{
  "n_head": 4,
  "d_mlp": 1024,
  "norm": "layernorm",
  "norm_place": "pre",
  "bias": "all",
  "init_std_up": 0.0231,
  "optimizer": "cautious_adamw",
  "weight_decay": 0.26,
  "lr_head": 0.00541,
  "final_lr_fraction": 0.0,
  "batch_tokens": [32768, 65536, 98304],
  "z_loss": 0.0001,
  "train_tokens": 268600000
}
MLP neurons of a small language model. Each row is named by its layer, matrix (up: input weights) and neuron, and shows model dimensions 0-255. Each number is 500 + 40 x the weight over its row's rms, rounded and kept within 0 to 999. Numbers have three digits each.
After each neuron's rows, "fires after" lists the tokens most often just before its 100 highest values on Wikipedia text that the model never trained on.

L2.up241:464489493549562508543477501504481487428451534524465400512492462562445535539479503568541425531512469479520473501540523602558505446477505521543511474486465509443468480493527458501560476535481452543506452530493462470496556503481569503439397508556529470488431507500500497504498479519441403468480526570483452523481528483466460496556507536448474489448539529417566517516459502553513517474472570521473427479560581527508494536445492442472504485414512506489495522472535497489536525502538554512509497469550506523472545555471471521537435536524552502504463549446490473525504431413434547575506438529555534479551554449430463470544506480518511532602547489463495545496485484459469430517510491564534534479557528515494541522510436495448549568542489516517462474471522472560385509511441539
fires after: " C", "p", " Col", " In", "c"

L3.up877:464481517504559537500565524494488584481460473487491441444558455447468499535494437469426533583617567514466510490488517472391459467501500491510455528524554492563481459541481499517489516509499490528498487488463502494423528523509507551535444555503470508532558514407444476480533470433475494526570487473553536491519479471459478504475457454533549545492493502495543569496499487555564589470475569467489472448547430462509528450473567557486509456509498433462455478524484492474489489477419505598479552550566560499502546499492523495530455502484507498546531508442615456537443428488401477521459602548491470498475492539468462481518521572476490530499495495498548446513508538460469513472416503506564475491551479484517491465519527511477532551532438463532569453444450503573502496482470507
fires after: " De", " a", " de", " se", " Se", "el"

L2.up703:526442437500459455466543520516433564534446477415520495436530527472452502453461472486480462531595536480525515539527497471475528498455521504498551580440533462588524478450506467500454489494501480500500504500428419489534490505493463552548499476469429542442463540447596510517534415451499491489514524525472522513525525589505424538476539388515515499382426507457534437436572574532554501482522507488420464577485531509543412544477576454452534538560517542492506479537471480492524566487522530545436483537528490475498498509450504482503536520520446500485528430446469492474510435533488509519476472534487488472531464519449479519530500579398514460494502519485519493533513484459474476488511526539544456555501555455496537539524499496548522519484528459494505476547470503597458538580488490
fires after: "f", " Fa", "ef", " And", "er", " count"

L8.up80:536472493475458511494475559561466525456543477532534531511542527478466590579466489542529471492468509432551461491569489487532585511472444522505464536459446490518427523463538460516480444454491502520488554511473499463447511517493478492485446476429460540539490456500441500486549489505511481504493485531457504467540457504510500430516519446576421528481506537511642480508575543430528524469539524445518395511473435503511509498483483479540460588550470448513535480534497511561563488456510477461515481480524420463461516503445487399541603419482563544506484453557528434518479485526473497475504487476508512479505615506456546499491499571466499440518517571508483474535468429497500483532510577544555483502524473499530553531505466561489553536555502435481433485530532532538578475461503538
fires after: " to", " "

L2.up640:414516517419582481478538481490460638481474471449556480514519525538482416454484562485507452474539534454517492434499602514451470496539538469476476521518538510480429490469518510452494533469536463503490480515526487489452543460549469539541475479532505477482545541509503473431520446477485459487513473469478519515465502462480435445522515544515584508551530506461490544568540531484484506495538491521450519453538514488537524444508527494478467521540469467452435517447447483509503514481506532557517444581587530561502567520417604420444496514464544472536496487490559442508457506524466518567530531499574505484518482450524490518463479554472433479532491566495567397569513527438511484484419501588518505421537597528496556516515483511463553512529516433527496449487450496485463543489493504
fires after: " De", " de", " Ro", " So", " S", " Da"

L3.up874:465524519512599438500481572455534469417510494512518463490507507551462513541478523585466536559605458534440480544518490616484540565487420495618507480454490534534505497588518435559556508553519430558583465588511440455513504539500513545462459523501469417512503504501451455478511530496490434503477505508522513453480481581477470508533480504484502521509557520507519441562491479475494527537443465479484460627493468485482483506512530495512485463463523532503507501503481433460424501449506588482442492504561558455484554486511513514449484470492527522532488462498490476551486508462515468545560490521515472487528513487444419486535518458512531550535508455400532541516543419511476530457461544491537471430495512534469513449445471494533539587547487538547479500437494478482486473519466468
fires after: " P", " Po", " In", " p", " Pa", "pe"

L3.up578:501407487421524554499530537474521478476541523492498516459533493465537562569508503558457512479489476458493426512496466462466500493427420526552451491508532515539453488508521542413418547508508504526484508505452454495472476527634489487497464504544458537418543497497497500468487560478528491487494538443595515549518503471520493500485530544486471512573429544557524495540507532476437556521448478521582481526475503545484506496496549459536505482453491461492507511504501479524492478459448557570489430516491492527524608391422519478451532486535550510563516495502552473478544472566438457527484453505484448471481472438484511491536513471522386519550482473464559512451468512492410487523477413543453526486513481462503542586522513498517566507480459487477602525522532472547599555499490491
fires after: " B", " K", " J", " W", " Sh"

L5.up247:542499454446458548502483488484527478571551464502477568522425469465531444478528506470498505483492454485537477464491506509472423585365492437528468580490491501428528534485486503467519551500480485499536498435548498503443527617628531482450486562479433534496477532489505507485503447535544491466477489499524513442541478520565555437480498479519456508470475517494440515480503516485452586529423491467514495493535509527573489484532470427515568536473506531503552475525539469506536465450508528547470500453549532510436445498501467535493478422456550560548480549487625514567485521480460510490544482415477478520514418449526478521497461458563496529526449455487492509476570527429569458465552477540574478474483455488505512505515396479547505504511474517513504483570501478525567477534480480
fires after: " ", "-", "ton"

L3.up773:515528458492502508437516519515459557489541488526533500444500536426408529499505494506480482491550543488440543492481490447431495609504529491517499575532593516448544480494487567490528551488517488505482438513495446485468439496514500541510444496469453480533482573459459563532559476464459512524499534562497550554518462524465540504515480447566581551501477528467458467458495502551519532477521523463523512499456526474458466511444524463483522565481509484500437499547455502487531515450552562472524435578552524497478544493460508453501529427417524530602500494469548487467484450461471502509576517543482570459457497510396513564471450583480482486523464482504544492539504544433528589423494440513532461557565550498502575457525537491549506533482460502512494460471469491531427533399417481
fires after: " a", " in", "d", " A", " under", " de"

L2.up554:503508458589488488512540533525465424488551495458524483484490524495480501505486444471426523464496450526522508381498557498471550470488545506545542518439521439593542510513470569522522499509504514566480439540531520464528466524501515520517501435481461539535443495505531495512542392493470479533531483475496555468573542499516513434524457469434595494514438536399497510486618537524529447496507635514413541524573495497492460501528505438458532516488497473498525487516497447496540513514404468519497606500573521423493439472431462531495514506535498503539501449488517463503505528525417516456540569523502466499474554508534417529545478598492462463529544562506512532443492477463510569533543520477503454488434508522495489491467462487521492498470443536532491497491492500463469539440452535
fires after: " a", "c", "em", "é", " an"

L3.up189:454480505458546503439493510517472550536497505519529511498519588520500497459494524488468537488595539434536486471522454608460443538443488455491455495460473549546471484445527435491506591549528500569525413513479466439476439545551478551467529506569459490532543538528545439498541453517547434468410500494543522529518495565476503471620545443501461438497450512558508513571497559518430517534495470442558484522479570490552515530508523506524500492526480522567502501497453482536497478500547482501450427518494492458519484495471466490515549480555545503461499487587502507499536469468512503489508496501458437505514512423523410573514539465487511443474508537477496460504517445513462450499446546464551456499467504553476531504518473533515581567520478367517511546446485488489591503541435447
fires after: " Bro", " more", " F", " P", " St", " N"

L2.up868:482467466507557544574490540487522504445468490501487557420543518451485490554500558443538521549521516516429487494544517477475480500491470468589455604446537494478436547489512519531498511499470465505492454478550506546457458481575505546476466495422516534519461461435557539476480501538487463477522504484542480531541471479490554503548506568493489447489463515560424533490451506517498504494563484498510511409434544544519460500555542518483439516485481485425443453548422526504544457461494472493494515502510545470532595486421482485499554470524590497560523517472543490449496467474463514427519566462552567489499531528483460531395513486530479605461520492485471496509547541420444493456453462509593527522479503499512520532594441522533466519410478416583546494464543522495468513511485541
fires after: "s", " S", " d", " st", "ar", " St"

L3.up265:458513488533568491454506574431505441454458493546461505425542549450514439476490417522468525548521528514430499490527513489539525483467498507562517628527545484571577498457531475452489482573490490482409459488484462562453541482490499513495543475488493524445514449517609479512516516465487526487464444485497555446454467588446485482554479426559456493484448510553564489496496517508503507535501546491434479473501522534535510527483495453461506491524519471424452484484486448502542530459523539514454431547555538511579597453552484480443569505566524505515523422464554488536476438513528535496449574481481562458480526524475465529475485505495507523481556538492506504529482434476525435508488428531562500556491460485491542498526529458444508505461448457512582494421544557555454489486433504
fires after: " a", " me", " Y", "y", " A", "e"

L2.up192:462489451478496456485517495510517603555432441470530457474490485498509473548508448491483462536534554497540471506540580466527481455464557525510542579516452506489464460520504484578515493461531495512514461472457505437500454527495568564465469514548522553443566561470548491482504462485441414458521456487490526498575531548474513499533488455411485459430505533522579507481542452530482468456482514501510490517564527508513456568473567515456550605479465471397471466478465514495470563494481498590519437536518457430499518444475432549551471510516481510483452480406474507485518471447502527621495471546472498486479486524522489478500475561463514535523526503501501452563514536433478469487482550503462500550556484580494530511524418520495537536462500424548545447523528477615487460460483530
fires after: "er", " h", " House", " All", "f"

L3.up812:405489514391555515504562505501491545498439475515562466508469523443456508510480535550485508508545500443502468455501505521474426543465499417513421536483478491462479465549573526579571596507452474568545471571521476486487471572549507501516513582508529524576506550471504435507493497527518530498459567484512463511478450465502530500501534513517515479508417548529512577567490481539465514538543517506587423475475528468521494479477434534477557490509498478511449533500474467538526476499547468485479501535478506519488526459496491482509534531516592557543535470518558497468453468517422424622470568410464473500513461453424510554478508526426466462517536553481573539470443549518433450493422454528522514507544488467471523471511522474509544553549484427544532492535452483508488482487498463
fires after: " F", " W", "T", " T", " G", " B"

L2.up748:487466526427531506522501511488493576485527486443508523459547556499441492524528514487501568539521524439536513496490493552552532494476440448500486552526537411506484526573455556507491475560488489522429501525468499505458459540540521499484384495511521490457424467474521477525519475494519471481473498518501621466499525526468559479491542491507476515447417513504519512603449485514472545383524460549526504449489454586504447523461515504518489455564515530502458516512440551506558524527478462466496521486515536508506530485453508530543558497510552521645538494520538507476490452433433418471542520443501498448489558499396547446460504507471487473470515534473528506507515507494496447438465544503559502504462487460473537495552449467480573569425460415510517391494497540499526554482463440
fires after: " p", "s", " P", " V", "ar", " W"

L3.up987:443497535450577434570494509439499592500485491469446485451521490421499547480558485551496525554484471485492486528501445474435477502541443418507450544515500489562521467553461496463533470515435461477461489514535517544537455498584505503499491528513498575567498455491520460454467479528535527491521477469528473561516479555483506548479508450550562448461484499529583463562420473563498574437489481422524491501500506473506487532479576529498501542539447505500480565574470530514458556430460523492434500494485498504502551531523455455505529477503506536566503483539539458489456454468464456513542606475485477507543563454528560461466487474505390469525560523464538512502558557531507482484477475543511419503494489406533509606554543457494519539525533442489550435494532487549486508468409488
fires after: "s", " V", " S", " Ke", " Be", " W"

L2.up555:526504570449478550505516562453502450536505401533490485451501525479498449410480483468498547485501471511465486489569520500493493480474488521589561505517507432517507493469437444470504529472539461490549496513573428526570507525549526515495493511440476559476504497513559467442565413561594517474502478457496448469545502564494476499517495442537479493448485552487592541421569497558550497460434490451436498450487479482502531457480549438459537551534483435522465508503508481535492563462461528530438567561523507497521512484506499418457538502495502558524515485492535489496441470468509555443480516497542523482513523463508471551554506516409553555524473490508435467489526531565557454545508438500633433469466488499527504436459547434492459518485528455519556518462527511472440479546459429
fires after: " A", "al", "A", "l", "les", "e"

L3.up490:438500452521502500488507511424465535488570482438531530436570475403536519431512446481510486508443524420476516487557460465477412454438509482466467569513517470507431494536506519508523500432441525503573493492493543505499489529563490501500477543508476551461514512498539467544521481479499452431556502507533486482481485493572607481490497536482488595472429524525478568472479594539493494498514478505504522508509453501505566452472490483519480503551497477508476454407470494524570501521451432606464472581552536564501484468471434495566466459505533530536598561451505492480458534535398560514551467510542469497485553467528508511447540589484453500603508522464486456484508536499458498467548455484473486525492500513513523480597517505506554497496484429540485543513553453498549457546457494
fires after: " G", " g", " ", "G", "le", "e"

L2.up10:498484536555548457513559581546497590446551525495509457522523521429400448533533441500438536531584476480449481463537439475453511473505575485503467545526569487577544504538480552550552518521468516500467523529464449454548492461467513518534517560454462549479536552507527502441558489548448473446551472491478509530474502518505534496518459395532567553470476518483516542514467485569578465478547528427486512465508542456480506517413541504488452484499504467479481499469508447512436551494475555517464492576570479494555491508503532467501539482464544463525447428473521436465510493501528559529540544533507535483511449522502538544435451513456478515460568504439510552506535455444491560468419410503489500429473472519567471441488468502489502545516497481537509421470535474479451546498404483
fires after: " a", " A", " U", " so", "de"

L2.up171:491473477519576470590503534460483570484510486512422443500489575451506542443523512516437518529533488549523528478516439638511462532534449447502473496502421469529487516484505510493482571577489443522430514465504432464502492511535523470510517567528467522506504541507516462468501550482524476498552448482497537518503463564582478523483569511543447461490504483514464483513539449491484481500488433451483467634459483475480503493539502531598489495495473483473547541487549492574466521472524496506492483557539448467507471513482533467471472521526574535562475488482509509567514530466522429500568513532597489508501523494546504513439520498370525531474451460453495478557539426520465467444438451504501433523439537466478544460504521494552543528490419433511501483393457549456485486534498439
fires after: " Po", " p", "qua", " medal", " score", "li"

L2.up454:474481534504528515474563501474500527482499492522421541489524467517510505488538459529452433519499445427517477459519522547460517529475475431467510541468462459491518389538480421521481511490439485424442477497497482503530466552574471516444529553509452588560554478473544519512467491498522515542427514464531481591537467444551453488437519518526433437500492541515499531519534518567492522422501526513490517486502493476477519475570522522525509487545475502453504510510553450613534548498521459570506520514522511527501516486522562417447520485536457585539583560455497498555482426545437440497426474463520444500483476493507505564501450515459485447475552508466484483448537508498423469512488410548501415506529533518560507551495500475489507520456509442513613447519465497515571498600528560
fires after: " Sh", " W", " B", " Ka"

L3.up393:468432539481551504565508503444506440514549418540456471513471517494504520498544520519514569556499453423526537512526516521487580505522585458552492537508499527600473510442509528547479571487480403457513458478527524578479457556534478578495474617548476470487518542535566472425520496480560509504456404450470477549510473507533573467475541504520430447452492477547524504531518482473501556478495485436533538475516466538498463467490498438556519515468480482471432436484483510524578543436482480487484460438527571459541536415484451493523556474493507537518503494524520467510495412495480425559520547456532544536537536501491514517488485455532435492539576478459494564549456497500514477429470452488511454521488425482470473592482499532480549532482489438488461504525540478592501482468478501
fires after: "\n", " \"", "===", " (", "."

L2.up1006:501442441475503475588540565465458550475458538479495515529499537515440508526468430535534455495476595465474503446524436556557495534506529486538486538453485528621487499470493509442510538481541533528431479516497473549520512518451494483449505486503432532500546558454532531358481514459526541506518439474528539477487534561560433488497456496491541527480481517492482537480479502479543507488538465492473511582537470513506508509490457497471482474498533481477427510472459485492482542429427496569516470538563498473571512505511535487456536430521570479494517450459561446468398493519494472475438578441527555512495504481489485503439575482433458582507592536490574467518443496508497543459495485586478499477452555533491571468474540587498525522506435495521499516431520546402504506502478502
fires after: " Da", "e", " so", " a", "ra"

L3.up142:453527507513536480546478507441474485464501494494480503445524477496506506416547512565470565571464471502468501456493572516475536485434477375586579503490493433487448524508481519496501433464471467473565540540528477524549430496583538530541447523546462508581499520464531462456534522528479519482503486504478495491502485511546584535479543475578519541485460535451519488500548489556507500511430471476458522467509458496507524454549511471571503472495480442467567483541462498594486522471432547518471525535495535457511516469505516415480546470488525550594592512472497510502474461513476440506428525451468472440471539503512548537478528517497536559583516606385467453525473539531471534431466514549525475508440508540500465623482556524480515504445440492534483469460485537476505472533490469
fires after: " U", " R", "\n", " E", " ", " Ka"

L3.up34:446474476513478560552452511394511471474525498526424522457545505485476456494513521538547492567487524480489540531496551514506555506511469399570466517473482433551524483505434477534557517498499399519497468510464465552503497511593530516442460509560493463557502508522528475485501448516567498504520480502466514529562444536500571451526555533572499498483495536501501485546476473478478545459460437474490486471545500475518555462501474498507497493504497507432523507534450500544570513462467507583498471493477512456552523464487504512472551491546487496583488463550554524476463509510490487487482463494498540495484557501446560531474520521476402504585500475405478470503435508524533512302507515556533487489484400525459473534547472458446549538501482412512508459550584493525484480533394494
fires after: " (", " ", " O", " L", " F", " A"

L2.up585:509478488526491475508556542397459520484489458506436512461476510441506491442516506444500543537508465503480527523555474503482507518533483498435535610470467524554559500422466425498481510549516397498468478502491533528560523474541490544575479517422466519513526453503543528476499514501493536453567483456545487556498483487541500459445426437496511496500443479466514505489655523475485563439473553558471576533437540520479489533556531520499523497500477489453518511552532554502477454508492545525439485493505474505483536483466506494481526484525597543595448468481443507555588454424488464456503520468439570489460445456524519442417499546435504492525524481502449427592550496480489530434519500470517505484491504514481517479503560554606521520478511456511482451473468501484471551452566476
fires after: "s", "-", ",", " \"", "ite", "la"

L5.up456:497523537424499463518545545419515535487499481506444450559499505526518498569465521583555441475576528524459492553551493492482527451411459412510447450441421520450439434517454461426443527504518387584486487542523441519515479534574514523525527536441507513540474487511500500429539454505531461524512453530511513586486454550488515487507456537446500514518531553475463470571498549446563483481494517539456464485550428570549500473504498458529523519478484467506472589505471528535520499466485503527517521489484517446479510495479515439507433546464504540606570444510526452553559538487459456525507546537591457457500466496515465491450510497530481545554546490481542530539520457451543463492446578542457490488477459521482480539541534492440502536526532476498476428551537424501504447521470499
fires after: " P", ")", " (", "born", " is"

L2.up548:476582500486530561594527554423441540517453503445497443474516497547415532405456485461556523491501542525490504498560545569464424515459527456463547501426504431472508420512478422514566467459437467509592501500510492521518527450559494512553515515488551479525338526498530541516506458461477519450553473522482495510530480511490472548489488521540475465402494531495546492550524538531564475496427555477432453527515465500539487553488529479514431560488490408511534502517502487493419444501447522503492515519545482431565593532476459495483503443497531525496461527497511478561488530537438515514517436550516476513500476480480482499460520530534514542569513452475516446513549547470466565511529484515498437566532520528515492489555475555527483534464429499509515463543467432537515495498467524
fires after: " the", "or", "al", " The", " Col"

L2.up116:500459504432521456501488524473552488461522482535471537490487534493527457504487469503498592501559551413508514576513512547436538495481472503447519556448537502538488493507530484495520489609538481544503411538461461529481543480462453508558490542448473464516484546454582480532498545516566516472451520531487569489466454520450471445551468503529584470448400507467515524509534505472616524551469548515487539549494493506542483486514440413506547473495516491456502495581459540527469448453414579525418453492557516502487536472535483479460467496527525465555504546551545501471505461476492517452520592478532457456538455489376442495456450486487502565475538533502504450564575537499524477477498529514511461539526572476542550511537436522517498509437504504513516529522510536526393506464443520
fires after: " in", "d", "s", "L", "et", "ing"

L2.up783:515481496515462494516475533499524558428467524422416479475505486521418505543454541433489484461579539480492498565520543518491564538499492499559491519489479417574505556552521482525507555497478465570452531563536460482459499535580526562543484495445525529443437529423502517475489487504549464555537516502486511495590557467511449511437527543553538462528460496441460491505527470506499551375553502486507536495451460485432423527467482515465553520561484495467545427528499518486498491506549514514533503516554612453484484491410525486509555469469567529587461455466580510460474482501498474417566521453528468481478570504475540509427479535463452449502467491490518480548521491454509580473442560485554466497463524525461507499518524442488554534498507461536453452502481505484475520446452437
fires after: " st", "s", " S", " d", " p", "ad"

L5.up725:439493531516519578457493549508403477511551528435562482506529493534490444480532498548604471469545580455479430499493564453503446469454478493532561539437527424489459474524507496466495485461464507484494532522491449499565461478495488539503506482516486500552493476456600526539490487514518494473482488505521575496553506502490475534481492467514579501416489500548506489503494509518498444434455562519456480506569525508628500596500564447453430543457453501488555514584485514502560494510483462502481500458574487488517585494415566462471548528531516551516460518529487457497537472555469532481490498561565489516500521513406403475472465513496485453485420487497463495543473491437496486487546469548491497472532551564605528517533448496425514522452523505527569470478526506508478531431450479
fires after: ",", "c", " C", " A", " Car"

L10.up315:485549569479504473546509512400528486508458515486499489509431501508418490485463537536573514527445531516461479506515501517522538528498504390488381579518457477483536480494519457470526560559558419554487455504508509532470532507460486474495423505480507486525544497506569479515450524518560499518451510516497489519503539513439534501495444520509540453481480566539425591520537460457460451492529493492523543518459500509505489408503506481502562486479475506463533500504511495521516456442422533449469551451508452455502492460486477521458463515572553534469533535497490524499549505502463442568616505452555555420512545503532497473509507551451484601580518506471521489532493490425506391412432539522543515450397511527473503454551476470539488521549476505552459526492472445495493509509542416
fires after: "-", " ", "k", "==", " (", " |"

L3.up699:498512510439591534537479519459503574426573450483527428519527537475452558474508534453529533535541452495477528472489528513484512528500527366550433492410481474471426492478507531514544553493479479576521485490489462523510390479488514509640442450507497510489528519489451467504551469509491506488479482523484458489518445466571486558454483520525467554529471532478516508563486471617510575484537494440486539460478450516534519504493505477552456481464478477450492540531491517606507475469508483499535511492510527463516500515483497487462462401443525564612547531556545497467394520511438481505564528457493450485470518485495523425475500547477459524560522547455491517488527511471515520455435513525486447503461453514539504507485549550479548519457541484504551432500517503436544503457547439
fires after: " I", " K", " G", " U", "I"

L2.up129:450529431489495570499514527433500490410521489491533506462541537481534496460530508583506450522510453474496496531450508533485501473470521412499456454540483440483537465502412577559540498500495442532447434485447469475573443496582515472498460525469455524503501514506518503520437486524512515511432517481478487536488484498502534534466503554519480495492396613571487468544462478480547477461561493565507505534446518452501545497525488465496500571563507481435534564462470483639507490507516564522497515539498510566505473482433488460454535539541487556527509532515497492504514490531427505577516489468451510458465501526471527481463509560470446487569481505469446538490467510449402519444539483633475517423473493459519526529591550444522513522496427473524533411470481505467514501523552518
fires after: " G", " D", " W", " H", " P", " T"

L6.up719:452461393506526558487481525484499484514542458514495497500507488514494485535576552478490507543562470469439491524467513490462537527403469461512472520456506495560491554534554520506543545508460482526582491508453487456537442631569513552481448550510528517520443555481524510513469447520525438540451469516472566513610528567536514521512575493521467536489546541512475457552479503483511596515484487480541542488412522509551523526501444504541481495496523483515514464466474482527510502533513554557542450449481530469497493448470473501512504506518530483549541381476521484580476486377504451489569503481469467511440530463472483462499496582482502431500471451471530460457457458453517437430484509499516491491486423510470460545548465519491530572486521405521504503547523446456586448502415479
fires after: " ", " F", " p", " Bro", "-", " d"

L5.up889:529469495532506551515468522544536461503539456452567499464491578465517542470497480499543491512546477490501495450493467478480519517470505513547507472468493529482482520515495493486539514540506510520533400569517474527484413489463544577517489473420455532494461447472542440542505479489573450474507474517501475471529480555436532523536510396504542485504470538433560483458573568536553525485516540497485494602513541446538510573465477443445553548554459435478501456545466466494521484430487476419559561469534491401472468460463479485541547505487469566487462443502501507531520438461553470509533575449486524408526469508456376526575464541502546466511529475495472530508454498495520542467494502463479449517446545560477515531522490481473517568522403429562543508491584527542485533477439538
fires after: " c", " C", "c", " ", " d", " a"

L2.up522:470474532464573586475531484485546502451527472484499537470553558422569539512459495500494484509531451438506462532508481487466531502415588405546562521423527536500492456505498568511460509524532473526510493514484477450535377540477526484518489493494496607480557514444475504527527543470508510459428476478525495531586511502619586488470450463549495458503411558512437573574476509536460494509489518524529464433543493556516531551540562479493471507471487441517458522585505458532472507444450439524494514493484477487507471502467562455466495478552538529536490571495480494458448478541504467516488490424453466505475504432492463537531561503431520466511465482491495531473473477481457461543507419588516541485491570497563476433557538457504487519514518421504526500480491505491545509466543556
fires after: " G", " K", " Sh", " W", "z", "g"

L6.up808:524487503407518508478508489493546509526461486467507423433523496487481478525438510494572492491488534514541444492500576540558453513496479530549529426427535449504421395557584478525579469451488506529549510523521474423495505495482487524440467485549517481551420451485567528533554511466470405474555431520496474481499517496487497499590495488450500526446544519517510567476484592524498507540449521503438503548569509428576513552482500470527465572476476426494515426566491484510495546518526506485502458501552508456500594507473549512457492537526496463509497496481490443545483420513496521470536491539544509487514508440441435501482439466539507523540480450509542411510524438503474496471561536474501499515502457609493560464525431517453515532515495483553570511509493459521503594517443555
fires after: " the", "c", "fe", " The", " pro", " C"

L2.up347:472530565497556537506500479438527459406543521467536542503494501398511500383456519520504512465485506506537479404505495509513505474519494426535481524505530426461487500561440531576512522515458409542524503519494506550548468490586502503495466540447472571517457484543501416494594508493516483461506444500494525541514481552513511471530505494500487551501427538499467570512523498517512475520521449570414568477477462509548532498551479469484542530543469377448455535452488450554494532529504474478518496549515623548489509523486468398449513440551533501541556507482489495531497568506432471534511452488499468458564540489518548462455530559488500443567513535498460506555519499552501435519459439471518461489428475501460493451579488512552539504509496451517471427534517490481475511554472450
fires after: " G", " g", "G", "\n", " R"

L3.up923:480512473477564481450540556570517506429430473493459524471599505515546524565504488582466524532590573433446445534593464491536509490472499518573521463483590529537454472569466439531478447516483476516503547550512491414578478501501475469474497468471521562492490407457609481437515524519443509476462475549546538509446498554491560519524490436495529480435464546572562540492554538551557459509539558492476487504515486460481407504561528478505425493459505491477522516481499513487456523449370487463489514491518483505534476486552519495508523499552488480490492550486476462457437460448483502521493536543508566506482504481471418529533450520498468510491529480492522515492503450525421440519419520471498477491500485531574502519533466504493498561504545428501537474449540494552515542574497505
fires after: " Ma", " Mar", "at", "ec", " C", " Ad"

L3.up74:476456485502477456601482521390464564509469461504476509487475535467449481494540509502561489513491487497541524537542498488527563474386504358480459460471509492461515509546565477457492461563577499520493488493539517530468469525548523495507405491478500533466473502523508480418575569496463481500428479495515518522565490529525543459520528470530522443526394595502538494515540460418525490482515517456480503479498492552522469459507518484563496479509521439481497611503504556518516505415499508506520474524541587466512554420416470494422505519492500548566580519550510466523435488469476422541537514480461510477558485502482523449494482459505485550553558535472495549494495469553523456443515564560507512509503497454490526585539498438506504562487501534488489447557521455495511507567540450
fires after: " ", " \"", " P", " ("

L2.up960:487462478489539470502513512456558581432472472573551521489517532514426410524466527508451560514558516503465499461553531530416463445467501477599559523509527567518469491474495442446588548475497466519510474515518466511482514475536461599422413512528561532504466526465550475514576420545479436495544505432491512479475441525426482530569465466523573510477491520448534484510497533500506547552516542450521455504492556499553554539511564516479455460504474476510457470519498482539476520450473520619464541524537537499514485475517439467502532514520505484540473544504546463466420423435482498518596566517536499494492528417483491470462515498475516522492519479484533513497520560502490505450452552478513471554441521502530536487473525493510538542488477461541546463431513486579463535423400532
fires after: " A", " a", " S", " De", "n"

L2.up788:479507474447476594513526554465449534498546490476523505493525603505446511488498493515514530534545540480434527458522505487422434496509491458554481461472503485525460444480502493423454614509504461531427482541583493487483500547526466485459526480516478513531536529457539490466555485514486538485506476525465525471547501567522542503520502481558578527538457530501559433533536543529442502496509519413480494568500459560535517526427505428509466459527522486516457496558446503489520549485518502618506514546528498420536509420489511480420539492519526480514475486587501463473415450563568430514512525460572517494495466424460414485472451461439528453521522538499515498484485490518499494464489451530535452514469492500555553519442546523478520537514365469495577450446528518487487505430443530
fires after: " one", " I", "A", " Y", " A"

L3.up68:502473546514577453544494466468446485507477570524482430488542468487431461476455505504511448542524449500515474513495503487517476501527535521448552498457441503595571488438515515540512517511464418517497544504469463463485507514528499505539458550544469591502475493484504544420489505462471496487425445402452508526466574501539510426473552515532516476497527520502465524489436482470479537447549588523471522523489501590552410492488586578567549482578499493491562482473473496503493455532490507536505546540530519499515519510489551481512433538451507482545464489457450510543492543415497486462586497485504504468565533486506493472445448466488502556511471451445551400518585428484518429462557523539518497466459514500504555488508483538582456526425464501526517493493463468480459637485531506
fires after: "la", "ra", "ru", "s", "um", "tri"

L6.up481:455488512484521605492492632518457512430550492532429470515493528507465539535494515526567525511447540531445501483535459506461571463459504467507503479437486514491434449585434551467516492512478516497540492499566442528534488478488513499425430528485500455593556445557452464440515561513517427474480507514494479458497437521481440522515459444486481501476481508493471495567515545425511526497484559409567508508503429554572494505480527437513505469569506429449516478465501491559495523397539537477522508555493443459554514517503478489420540504491546556512533512537516464520522558543519460465494471437505507530513487528452509487462414582532493468490484552477556495537410462520553579479506482531464444469496500548549543483514493512488539536595479465521488459468523463542571505526539485
fires after: " to", " ", " will", " would", " not", " also"

L2.up194:501538548507547453490467566484515524476558479537539501461492462442496449470496512508535531557555455492509477460624475582522538502429533460587532493494546498526474476459516504495513477492493469481494509637499476475514460438522489502477473504536541534486460469507561498458550478533437501506566491570495480492453484590529556506594447441512474522458485556491545530546470473514544485518514470447514506457460461534464500493435525468517483447585523475542503456490480514535437495515452583497485478523523537506506567470561505391497534490473486495560454519512442495511382475467471550475553546473576535453536532450470488564528483548487530507523569530452500553446482451513537477474452516482498479447503482499548499463469504477498528521557457425511522506417473521567475533597400477
fires after: " A", "p", " U", "pi", " P", " An"